config = dict(
    d_mlp=640,
    lr=0.00134,
    schedule='wsd',
    doc_mask=True,
)
MLP neurons of a small language model. Each row is named by its layer, matrix (gate and up: input weights) and neuron, and shows model dimensions 0-159. Each number is 128 + 32 x the weight over its row's rms, rounded and kept within 0 to 255. Numbers have three digits each. A neuron's up and down rows have the sign that makes its largest values positive.
A block is one neuron, or neurons of one layer that tend to fire together. After each block is what it responds to, as a language model described it from the Wikipedia text at the highest values.

L6.gate35:133145081044130126141120132193155151211165183097083130202126123128113137089113142120117168142086139095111070107114133119112167135099175202137090200135128154128109127144065078130118165130119153056126118101087109079195090118212132158127094190107181153081110121140146122059074152139128116094092156131108102158104120179156186113157113147153149136171120128122163156104129151121086161093195133170129122132148114152158169115172159072157149139106108126147181136133058099119167162099113094
L6.up35:066133110120156081140100171195130143115181126099122098122216143146081028131137095121099143138133094190113110102138148117101131109142171098058075178179152177098111088178085110088094143132098165119120090120115142150050130105099079089126156154155103117089154078113133095136097101125139136165095137099094112120121105113114089118098114115139102145181035099151139150118158150120113113119130155170099123158078120112145132102093122101140056069103108103123106133117095117150110203169134134
L6.gate77:173119149105145104142122127162114142118099072054089070100120184121132139100129166134090138135123166135118161081152134087181153097225071135142156147183116107156159116151175117119080097151154074091183117125111171178146144153122081092105135159131189086132083150074134125102160131106127153106108087087124142142090141119169108160091226132171115068129142130180156123077102077103105115158100161108139135117135080098154104176118084184116118145136083123179136158167077159168184180109090181
L6.up77:108089118110100102135149095171181095130115121117135154110170189161112155154103051114121091150132133168203138134154110126138137129175143140156074125179126115141153071134144073105135131130173105116142126088150125117143122073137128166174165153171067082124128115125127146136086163139090122160161153074143146151149042157145119110095123093133172069087201124119175135106129136236175193171136120124090086152140129160163077139129154121147107115093104055147155130085108143096100114160139124
L6.gate150:211155124076138155160180138084106110074083177185133110126163160105151129155125118108108185203109140135097086067146100138151090142162166136164121145145130139097109143255121124133130120130079159055161103151154156118129178139166082123147112142127084099071142141086142139170161102075115134144101145211111150150141141142102167156135137135118114115154089185157133119114107143113125160162158132084112066118086074058198114151138122104169060121177081054149124086188134083146199136147126160
L6.up150:064138154150188192152091099136100147150140243152095132070108101075140101097137182119109114203158117094099128106138139165059133145160152108146159077148133182133139158139117127106116112146080143135136166158126107133148089118120128087179183143153088060107090119074194116100078186112108132118088101170117162108164123114124166101135175138167134109164110104169153145130163107169113111177133192126103121142117085173179134113145107163110157116154111150170113066133094121121143150142095138
L6.gate355:177135122064104078173107112107158173123168150163107150168141107146211049141150160115109134156146074141137113137061220080150125108190100101128109161119090117142164146133147153101068085117098142145183107086080080053098125097113109134102132128107147184084122118193145120072184141179125114182112170138142133098097140161170096112161153194153140082090108134111115121174132153115122106122104145125127150106109112074137139130125198074087119069122122195063122131093126142129124140131170105
L6.up355:194159090135094146129106123148124181119139156179105132128100139135181122124099097086150109105094158118109114138142155136150077023153140130085116133116137143064098107089062210109124138145127134116155133126146051091136093103153101099095111134102114117063115146140100124178098093193148120170108127112144108160118091181170098114176131175172160124102088144141146093114083141080113118126142212180175122060134122091125130149049068135100113112117075152158170087106109130163118160130079086
L6.gate429:088083089111101156100082084130116157112136157109095117111204093182124143142114108104095161145116184124141089209123158113150107128101159148139129152088120126109158142119133045154121142092126124166140122160125128131100160071125108126127126092132141138157111225105113161142159113107096142161146161124081142155101235158176122131138118116109099136119133153154131084146110155167106114104122147070178091115117114149052126146099162167152102079145168122151169119193103149124167190152082096
L6.up429:122127145147148158123148155180117112105184162115103076083165066168059115132112142065093145133118167105188071176163132062194161081136131132170124177126116118092125143122123058139125161124133087160131152127148112139121131125113141077112173080165074135124091189134120183087105132125130133135104151130109161118099159092124125135113097134093112106107138127142140101151129146146106107132114113088171000088193097110105150146107136154104091093132092120091198138180087195117159162145168136
L6.gate574:084060098128160107123134098138177088170103152186123106116164101143090111222117131157129168165090127114111177093142124133112155095120110110098168049148140055100122177134106090122100093130049156152153132152093174127101114062118072145107148126108124104136133148150110181135159165127126034100139127082108139129124160112156115131118178156176119199187142163176161122149083109104109149148128116161159107145146117173135137140091102163161131145120168155093140183103125124070158152138103095
L6.up574:083123089087139120112167130172128153126113121170113104089123144159167114115087143211098165130119127133116161121085089083159176111150138135154097118059131091144143152175098132124157182115086094096138099155102175162137080103132110098145144102145059167178176092213121123122115115143147129120109048140114124182199080090136121164195159114117100135079161098188125175126152142166086070170130146144094086097044148134123183155113181150157146176119139176161165145162115124105134133096167146
L6.gate625:168168119114097129086081192118155099089082099140105114061138079139080072128148120112053181063126149113154160152142116085160089120145078183107101132121157105125128107213135150103147157152132107106082094145154134164181133156127088168113172113149164095090211168111125130172156136129083081133123128139144137136120149076211121154119186096125133139183196084106161073118135120176128123136131098066123125123119116114170124150117155136127155081157150092135128164097136098154111148132140164
L6.up625:164196158115159168165092116163116130089212188148109119180136090190109114172138093151068115146147180141059180187092136108142076106126146135120146152128168118123160109094155088133118147188109123156093134078111143105132192154155148150098107129180148125094161123054121180154212132115150136150115087139132165101139159085114121089118127161127115088036162135097165135202044125115173156171126208106135061093170091146107149141187206163151121189095154128103169144106133077128144150135056134
L6.gate635:093074110086136069169121116145164136104094179159094114123144124151084130111063086085152104119148080164210118130201115113125127141124132181150156118095160123122101100101114144130164125166124099119115147089144152180141134126097093160123148142124149071091174144123125109097118120138126104123159156168130157133069094157178153112134158090132144124140057167094195160128134102156081153097154131114063109136134084123088104127157136211166152127087153134116137126122129185126105151069121128
L6.up635:136135066114183163118108088120115208084191121094116128122091151105129074120134138134082095160127153087123120178123137133125108143157148161122077143146135075184130103122137139148077104126152171109078119149096100104109121072158106060132123120037139239141098116062126131146139176149143088139161089113093106132062142132150118194168091146135101134152116115108112090118112171123068145139150133141124113121131153112089140154138242123118032097123118087145110173134104103156087140101115132
Responds to: Quantity "of" and headings

L7.gate40:099150110129113081070104045094111125090135185144146122168111150135102111113157142085173125168175111088118097138241188132160145094206191171150198144148140196099111155135110129124100094135066094079095165105132124106176122112130096107147154127126103144142122172113137125106152121139120078115169150142042117147110167124179128142133192181098174116124149135184074089102102132136120102144093139165134141089117115199113137162148103117192075096112137095100136116077105141160108082150122108
L7.up40:102110126108100135131001130113128099152162189195109143219098157093112136078083104133102148119094171155136141159132144150119196091174150194171173097142163151081169139124100132127136136160140107113135141081134146102186114091102089131105132155160193143171138121175099083062171117098098137136095186088114120120137133150143111139114141207116156104130202139136107190134139125145145161124122149113106143138187164170148082160078142113138148077128162116154145074150090136143178121093075134
Responds to: Quoted pronouns, word-piece endings

L3.gate82:111153136100157137073127153161124140122075091172215141082145151080229058098171102111129137105125109159165130124038095116138184118158147136104150181158190097118152126136136126105041137198132108112112155129112153153098132128166165092197140110115167141156122097130116114131136137131210182132147091132157154149093145054137143102157145099123149116212127106135140158138134133096174091086097121074128183115144134152062136179117074089110098103160168196152106135122099113101139140108139076
L3.up82:197185141099180111140123126083139174118107135184119127115168154108151091103177094098136174123146105139113152128064120141143140104220157131126101140103109088126114146107124177100094090141123160126119116180119126107116084077183113119092135160088168151146137115138128120124155122119185253153178106132155137133133154107123167115101164050110165145175119124126167138108119100116110090126146094084165127124122084172131156165148097068094056126152139142192204169103114082163103153163192189
L3.gate88:216105205111186145116142132132107148107126076137084179113085089138151106197056132134086151129145125137162094162086166082152113082139121145163080100110075128182107074051142096090121125252113086166077104145152175158149106099169100104138133085197123163127176143120134156145116094144105124141146164097085144141102186120202192094148122071116152090100135113143147118111083139147168125117135116093129158091186121167161148157120170078133152104114107126150134124144051097171143178129123118
L3.up88:168116217098173093106129108119127115170146118153162140121123157070140093131077116165098161090104191116122139135077127152095097139128098112218086148112121134125088095158147078118065143185097153115115123154147119129103110069113092118140146150167118159131117137129133191145087167110090127136136133073095147136103135157115162138130156062126103134082140108121148110165084134114110069160143185110164157139174137217105102113109117166130141072130091163169176139144114078164123147081088081
L3.gate321:120126089150128066167138102122149124119093110062146157103223181090144150145091105197098147175169165119164089176152110075171178080111140128144172124090099120136087072166103131139147122144155135092138146169159203106116165078137201120123141130091155100125121135092101097099120179097077150123099130161123111168122135136109125141133136147126144144131113171083184142117161108098160101108144164138125151065134153157136174154118131123141163173092185130060167188119086064206151112205146097
L3.up321:175186078140126102116138091132145143144093151134197134107148042171124169102124205165140138176153105150112069117144133182217135218188205123070145180091189164164096138130108142039093133160109145078144147150145130176098157138136127174160151137086146117157151132096116125161136171113147206102142088166129175105097107125148150145163110176183135120143139124115160119143106078137036128120157131132108136123184149134137151097086142138112109100148135136149102157151105122168159157157138108
L3.gate389:175077140088147143140135150127142147169142125102113106131116180175093167128181143125138082150175183169110123121167065135107171119130117088066116117135102151138091158090129137091090132145160165111151153165116136095095155168124173039123128160104136080127116138067154177124121114146135141131118080107148101120094105118161077103118102135112102121169115129087082190105099160124170145123172068150164127101125175069162119122098149143184154103169108171140109120167104061153074169127142105
L3.up389:112129156117115135119129127118126094107120146137113109157102159111120125171158127067124117168121150044158122122144204194092109148117113105098163113157127116101154141070132081138141162146082114162117135088069134111134147141138105184127120139084187081157111095080128108129153177083116065158091134148129123125149174137123130140074155143091109108109069110111109189153164172097118103162076145091103133110147161113119166143180183153096081070109153180188080122104146089134174164146113109
L3.gate518:173117146077107090145094150151103093113116082111072151155153118110102151102163123137180135070135158084149194199142169104100107152124237150113127121138108108149169097107081142167193149094159116122161101114116107111142137158199144099107160115128105133137154062115148112149160128184131131095149129159148133153119143131117115129107112138093107068134154145100169114114111131104103133142111061127075137143085087065108135136153122134157112116128136078084180068205113116101131104052124048
L3.up518:160149127124158113146128122119167110114071095131144105086130108063116120065150078146135171135137174117158159100140121135157185087097151150154121158118083098153132068093164109120144131152076121153142082099131105120109159123140132136143110122076187187109098118165165052211166129191124198082113177159173103133123103137123140136096198173127144170175079131097114139115093102126155145148132137028177120134144107037173142132079122102116084143125221096162208143162173145042112150110095098
L3.gate555:169150123119146163076124123124125137097120095132132127123145202110192110106121081082104122170104115130124090162122091154140147076171151151099141130103137134106182133113125121108097136117120159096126183131139097103165126088129121154082115165142150128042119127122116164103091147047114121135232078114121101160061178114120171182114153130099093109159084160130141111161112071130136067183147125101121127143160104130056125142110128135134099110195151141175116235121119098143203146157130177
L3.up555:180113089142193153109111153138122174146158127112117122057151133126203161137069098150061139166137138101122113169119076125172189096128164170127107070076129106142148136141111185110074153129116132108117144137141165151075083154135130043127148187155128110077132165146113104111100143080137085088126112127134134152106160064079131071143156123140102098131060138068133123084139088122125103133147135121118130081118130062123137133105121131137131110136066160126109156135128109130164131130151177
L3.gate613:116106113103157089148154098149098120106121152117104105071100152161119086131126155075158160134107144146180146107157074120159175132131170173100059149146124091113071090158137122113069138143151121083092146167209141158111140128127127129156133100092196167103148136118177157157143142082095178143070127175071144102114113132122128146154143122155159122140115157127183122112147125076038210080108123126200203108145068127112109100135154140152160128107124105131109145126105106142105187116138102
L3.up613:218164102062085131127133134121105108130131133145137163080127063124104142063174118120110116135165184085163110187108128149150118134083166162076155100068152084047149086163194145097124125103101118148093154152129181100175159154169110078119167084105123111139068145114198117141144149121123157118153108105080153148082145052072182166137147070125078109119112143106178188111101180129136122146185084126121157132176142150132115128113148159157129089130140126102119148092151106132159142148116167
L3.gate630:183168102097124064072113082115118090129108139131171134137129111136171127165155133117125132144151113164101108075128102153136125133163214140110092151079119165121179122139141114100145071081108085099145116139128175105161145101121097193127152091074111169077141121093157108066125142161106125143088154093155098077129135102124154069089136139151107181162074117156160054108159069104144101219111100139119148056133069091118144086115105072118078102199161102093162166131139183112089158058165110
L3.up630:134156126142088138098085105161116124093111144140130130092166129119148060067071111177062100113132150179127132086095115141132160129182154178076157177164112191090115166087121046115107114158134132095134133128083110144165074160150077162146122162152104180130180153095149173146105115095105101136093154079141108140159117100088096145105085108151214136157104168117154128090093102121126164145115154185099141114135110170132137128059097148144082084134160121110143144101074086181116169099147056
Responds to: Possessive his/her, word fragments

L3.gate79:122064126108171112106161143181144119168092056077120085121068124113152129113154147146094133047171130073159163149131109174120144139160051156138097111122094136115113110105095099130117036125153073073126132146074153148148170132139168171165087097150116128140148144109158183165121131175088152158083135067097105172145225158120193148136175135137114078133151117124140127086136114098152153156117129138121112104208138133188174131138189120145135112080111102110150129150150050207118126116096138
L3.up79:145138097078155080118167082110158158151126142127143124081154145125130177149109138096102137165176104121134087141096108146160174085147189114140072097084085142121140158162098094117062136098096141156163098170145164107101122128154077088136150079174181153100097182101115105137141153129175138126159143192143118143123151124125108102136143108160165130121093095118112110079066123181115109132160123115109057105127116102109123172179139046099163112110114077146101190083101109165153153148177238
L3.gate156:120086210059161119095087052099131109109101148136125104129167095174139121160138121190109116081133178099121109149138102161173190126146154143110187163129132110125158141220097069146088133164084149152182090089155126117106121161105122158173053118171121129147102156203172082118167089127116125134145186132142149178144149147128154123130154120089137091082117150162099111106188116116112148109110143101100129167138109136114152173110120162242082129064163121146122165183123081111133186103093116
L3.up156:109106077120158176085090082121123121117154176165119078205111107138062115100116125170104118127072122122155113113132114138112133116138097105125151130168140136140130121187065113190132106140098140166128110078165141145092131145124132162105093142093127129117093077089170050136119071078070076151159182133110143132089089105160169062086146158120164154126055196174086073137110153079109123133110158080131121091145152133128072129110156127139117094111133111156110140146190129051164117176097119
L3.gate160:178151148081089121118093096100148163113139187098114155123114136145095155100186164127108129108101124077138148130075157123139082136127152098086152144174101147118124166085072151153101097125106113094141095192142174123113163133161107143129170122113107142109139085174144072075117165089062082162075154119124119110137127152180201132146075095154104095161096121155132139119045131114160142145116203129136182132162129168208161186074067123114145122113111121137177101101112111186111173138127110
L3.up160:174122145082074061072117080108122131121095153147146136116157123155159095099113128111134186102099141066125136182095134122156095167193133111112153180121138080195071204225076071144156108171121150134138108088173135134087112113147076140088177109115098114155112162144166095169120090093116117131123095133089138204126076172160110139137129175120189113102183118170145098120146114167111108114117128157138126147123137147185124122082179122148097038132154162158086158114118098164101121155104117
L3.gate233:129172152141078149098139116196092107090103137113114139138102118132089125113143115158096137101103164119147105137104124096139093154096092156138159152123177131128095122160175099164057085181135132127074109081144122132123173161165120138127105132101098109140173174148183147125159074102135159164145224186209167134076096107188165086119132139155111148096118098105123133078106140184062106131140038161097115138168149162165206136139049109160125088135135106100108178103112114121076127168131110
L3.up233:093106098117113154128169108105159068195162131095107113037103108105137069117129129114199172162154071157123206120167105170132176117173192186105180112136151135116159129107155174114103142164129174092101143124029146189200109105137098120130081079129177146108125159121099141129154138137107153123102054139126124118137047142098082053131178097139178107124106118156132099140151097130179157151125096168138208180153048147109068137130129137138150082113112156108092138166113049119134097087123136
L3.gate248:137087112072177083119155105084167175148135144161068130092122159152172108180202131134065120104133097178141130151109197128093157095117122129113075147145079155107140142153111086136166161144143146142124192145131105141121146153145123153129140084141180162098137168124174168111185140152090151133082187115103126123142129138104093098108106183165080196175102166121145130078147129100164207175159159118119129168090176087158131130141172100170104152095099166120135099172115190123145158148072155
L3.up248:151100082132058125148133154142134175140147129140128085144122131135108148109196103092109128119142161140129127202121174169104084089150129162078061159120089127110096148098153158127132050071134155143139090120111094115191139198084194153082109155139111167124153118104143171143097090166137077159077176109057123157163148121129104073142136128104168179189134199121145171134123086127133149180094179151118110169083158089083149112106121085123134098180126082128126148174142187101133158136057149
L3.gate379:137123118102080118114169143152111068143138122170081169159061116181134156100144066240106142168138145145088144167090188133118082124128117128148101152124166055054134110118161124077135067164151115152101165190137135087151164154127160113123151091169136120124130190112165143079157090123159157138067088180181125087092089101138155116159097133141108159110133126180112158085105097123114126117103129173138159115178075152195122146140125067148087143112103107106175138124108128128099121165103118
L3.up379:130102051141053132123122060095162119171181164144143198120116120150124119121118121225097103117112156171157098188123103161116158092177110134113139133129111080087168112136161074108076137073130129153151155111052145106163146098139130112199166091166098112108134117146163126046104152125125097133098100122130129189118123068185170074182124133151166154086106112174129150163152109173071133155159173099129152188127082112150090095171127120120139155143132112111126116087078145154151095117114088
L3.gate449:105095176083103142074101125157139145169129141148081085159130177134104131130161142170118178176079141156164120078154136166132148131138122156136133112123062144098074181137125122108096139139110103140154178136147140119177130166084094105119145113131165108074148110156170117125123096177125106143155123056085164189129135172142075117149080138155152156129106131119094172159119131122155081132106128131143146191170159125123151147144116066116141080179123123122117070153119087124172128165134137
L3.up449:191157070065109101098094072116077105121171120046137137118092147132112147107157136149124111085133101089161151155114138116102155149189126144125101144078123126164177100085099127160126135154170136105129111066136131125111190175099117158124089146133104186162142189172153136125134200131140141113109118137123121129148202143127133091092094134116112094151131121106174140151103129076121155156063153086137198161092100115156127131128118144141089107134148167078166142148119148113141117095143085
L3.gate539:137093118094179110122173070102165098130126077065141104120147171189141093148114172158132098104138111143118142155103117104164120154076120121091087120138137118156162110124103134110140091084153127117177100169143128087174100097124133125151108138131157188150123154176119063128079143070132156182150156113181156098108166064113137139178122121174144134104150122101081138104091073126110078145125096064135146167083104101179129177114117164139164102137089104088191139105147064133128215147127115
L3.up539:156118115100049153155124129201115086127131143172098176089151164137135106112131125162073127100142134125119111137121146133189131176193109167151108146154133131108083114142161108153117099110077134125155160113132191112175089126160064106147107102076138094064140193122110143125124105064131118149127095165130132156170166105151131117138142090119183141149084157154167150096102169110128107169088128116123174161162147101147091153146101156111144153126091088113159144098116166125132129096130124
Responds to: Third-person subject pronouns

L6.gate188:131170102124154166115141072154166210107194184148061133111166140149128087163184151090118120113106139115128135140109166148140139105137122152080085137130092120146094099156131148115131124184121149142116111080045167225142153188163080103109112136189106150119198181172103112120145124101123115137120142120177084144118112114163160065166119091174156152129136154082124145144134104102058154151127125148092133135098157074143203173134129095176145130099093135123144139113128143132123146181156187
L6.up188:136111078163152130116084084210127151148182184131107137104123158108111140145157154105137147091114120128128087143180110130161165143124143186100105136139088125163148097123086136120087163104113135143091139053068169152109110171148117159049088135136180151106121198114161154121152128128099177133079097092121173117107124126135190127116158179123177153145174160151094145110090072118032175148127131152120121082168159112114099147071135077185146108090132156122149156077116102120108135145157119
L6.gate203:036112061137116157173091144117152127198100104111160129126130141131178148161117120136132156128148160134169181160103176156115171121171109125138097063135102108097076185117105111119136144135081119223079114150137114123123086120136132141164132119106121190146149160193146091093114157126116115129169138148110105150076087151129168119117123135164144127157156161086071154100181122165148187182093120130186140097124173058114127105093193117135111161117119153112126133144103198206174092180126161
L6.up203:102100143154179171107058118142167112086121124140129114123170151139166054130111122120126107087169141144091157083167145131177114108094124166125064149159131097173147157097134145139124140043101118073143095144122146138098159201132083107162129138079105156105099116119153114110143081153158203162135170128109141119101125123156161089125059132115103035094132113145107144124088143162118160084159107060145146108091177093140124184142134194125112107150145155107111155134140144156140093159153114
L6.gate210:094110128095133111099166097129164096114105096056134165110104138195095065159127076106174111100095155153158097089123101149112126162171177157153165067071142093140127106110200111153143115121127126074132189140091165157129166120093101067122105112184150122112100093160171076147127160098084142107061142148141112133150116137120189180115187077130160081165104099099113106174132099146090156115100155139085174084094124111146140154172107149161087126129116120126096195151151102124111180103172148
L6.up210:158113177143148114093171153162122059108139140080152189121067084153097103190150135131133053139172113152139088152096166130164099108118100165108180058125211118111139150123114127161152152092071129165112127154122153117098131154095104173173142140169161137060123109138139143150131122117127154120168090186143085140125116182153147133126123101181186092131098090125130119128093133163080164144171187152112140103065145115123135124131157172092120112139107098183088097090105144168035109098155092
L6.gate248:114106125122121175094128085131118191115073163135095167105093113187143091119125161152086100125117158119113096111139139140096161115119130157127142096203148096198145138088084113145080097182163126124114141135163151171102119077100108102152140169110138119121148098148132092207134138095100148118099188108108118183088153105103168134104131140101142058087119191143092119138101076050092144141116108141148202140152136110161166118156139134147123024148139106185072169173121080132152092103119120
L6.up248:070118113113131125179151157158138159101156119148078155147143096124166108155115155150112139180123133149127180127103202119111145139120129157114122103099137080111162128147080066150159151031151118092084120142134128076089121120124136152096167156219098164163173111107113143146137117119122070097142143151126071106106147043136111116134140170164104198164160140168119123118168155141118061153070160159111120156077144142152138150125118058168082121156067155081093099125147157154172172129141163
L6.gate382:146107117140110140147155088132092148164090141089068125122131119141144151125164152149112103127111143131157121152122097169045100109154139154052110148065125048118099189109057124150193143164139107074130120043126143084128127161108115107132121137127115129143112142116131125107189047089068094097087127116089159139147210166115130071148157191124117145112101183122075079131129129093141184126128085130164130130154164080111158144184109135141067106104139125172087124132109103099122116132102121
L6.up382:104122084097138083133142128114128077119142160160121152076160077181102123177169156111092099088189089151175090112137152164134101110104128180134211132116238097095111110114123091174087137154123063121139136135151102115122084149082145140116107102157120137157147100137127151143138106113106145081204162120142112101104099093078119115137135140162149128130122146058158109100129134101079135108139175079068179165123122091136136161161058116125155168106145090110157109085079139202127148101140141
L6.gate478:139085200089133106133090132110109124147121140152133166082116136127111062109179131111171137126140141149144173145148115116139145134105116174127103101156080174141149095112148152124072096145092087106083075152137149153118120154133087150178192107116164172114183105085128119115136156087170156106135124113114118168127117133164126062145090164129146123142129164098105129095094078074115103084084092141116118107159133125094162106160121101088132128158085095179078171110089090099046137095077128
L6.up478:092127085156141089127067183142171113146097033142096164137106165152091092155123112129087129101170161098197106140201140164122156107128082140135117146076115124117199129159129090164109148187167051149119101083113082149170108131098112172213104123162098102135132153112162155170111105174099121129096160113118111130149105184156160098099106137096117160096124155055167160127213106100030136147125175122067126164123130130163210085164130107134101133134166156129156131104096080157152139126147124
L6.gate564:166111136079156133059172098083131141082067182148121118123132105059152146158122120146028089133141126191117137184131138107077091069131063151120151118169187110115186151100069054155119128072071082161116142102095126142160136134168118111091111130135166066112144181085151105130144089101099071126186180127103166095140147169200134161131139127106133118155105130156108126162088154121082135147139135080139083125189118108147210134107119168115141116177112156125147073138132156119136175161080123
L6.up564:149128115061148118147126049111106150145113123159114112108090103107115125149144164202099094186102132117123121130134126184087110120131082096146130047110136128145183155131120094105133113098121083167124154107136173197137098156157135096112153128123150099076116117076151136139105139164130139156146118121092128071055180140177160132123155147109066163147113151154131147145097133129118114167117109135121080130183161202088154079123111123102115127159075169058062095045094131060145139091102129
L6.gate570:134070095077135157156119141062136136164094168106186112139128103105091095132101189087094122117128178201124102133148112138140118119076154125142131168126108128158145114097125091109067121091161111129197115112110135108033125100116167164169105129094144092139159106137074110176137111165123145095126125155114151139148160173132107169121186122127158148159126140097128152050124103120164199135068114100121119088174113156178106143119063158158095102122104107151161122122161169126102128155097085
L6.up570:077141163150114176108125076115110129082187143191141123205079130152172122117182138107151126114140127148115126150083143122139142100141099130079126097083168082111117120106144142148157132139166124061174116069111139140119119124073160094178117196209120130123184116146102130150161200152078212130121102133063098108086106196115126121093127100126139145109077172129150089134100075146129109131137171118141151147126119125072133112136068094119156201217123151178094122133180127137121190144114107
Responds to: Subject pronouns opening clauses

L7.gate469:212119087087078171123140138153087190101104175123128147119145121107127103156099089128042135173163132149113109127097155130147141124128150116084141159166136141068113170108143100133115088124131154092190081176153165145105141071189070150113119132120154098189110132132165075160099168113076135124105180104109087182073143149186111117076170065148153119168110143147129148108103149088115074136134184084138148153140155148098216194092148077070156134171166089120098107165053073076136140127159141
L7.up469:126129100088067127087140083060136178085102122109128116184085068140143084104091111094105159155154110126140081116112132103121141121205146162142153147107137139077069174111140150068151111204138156084129144088128120102034115129139103131102176109110220135130089122193142120129105154154115130152115157121096157207111120089145146178139143164107106099128172120119076099175140163111144154110098164155120157123124099134130116173137107078101135092188122075181165110125122132161156189143202087
Responds to: Possessive determiners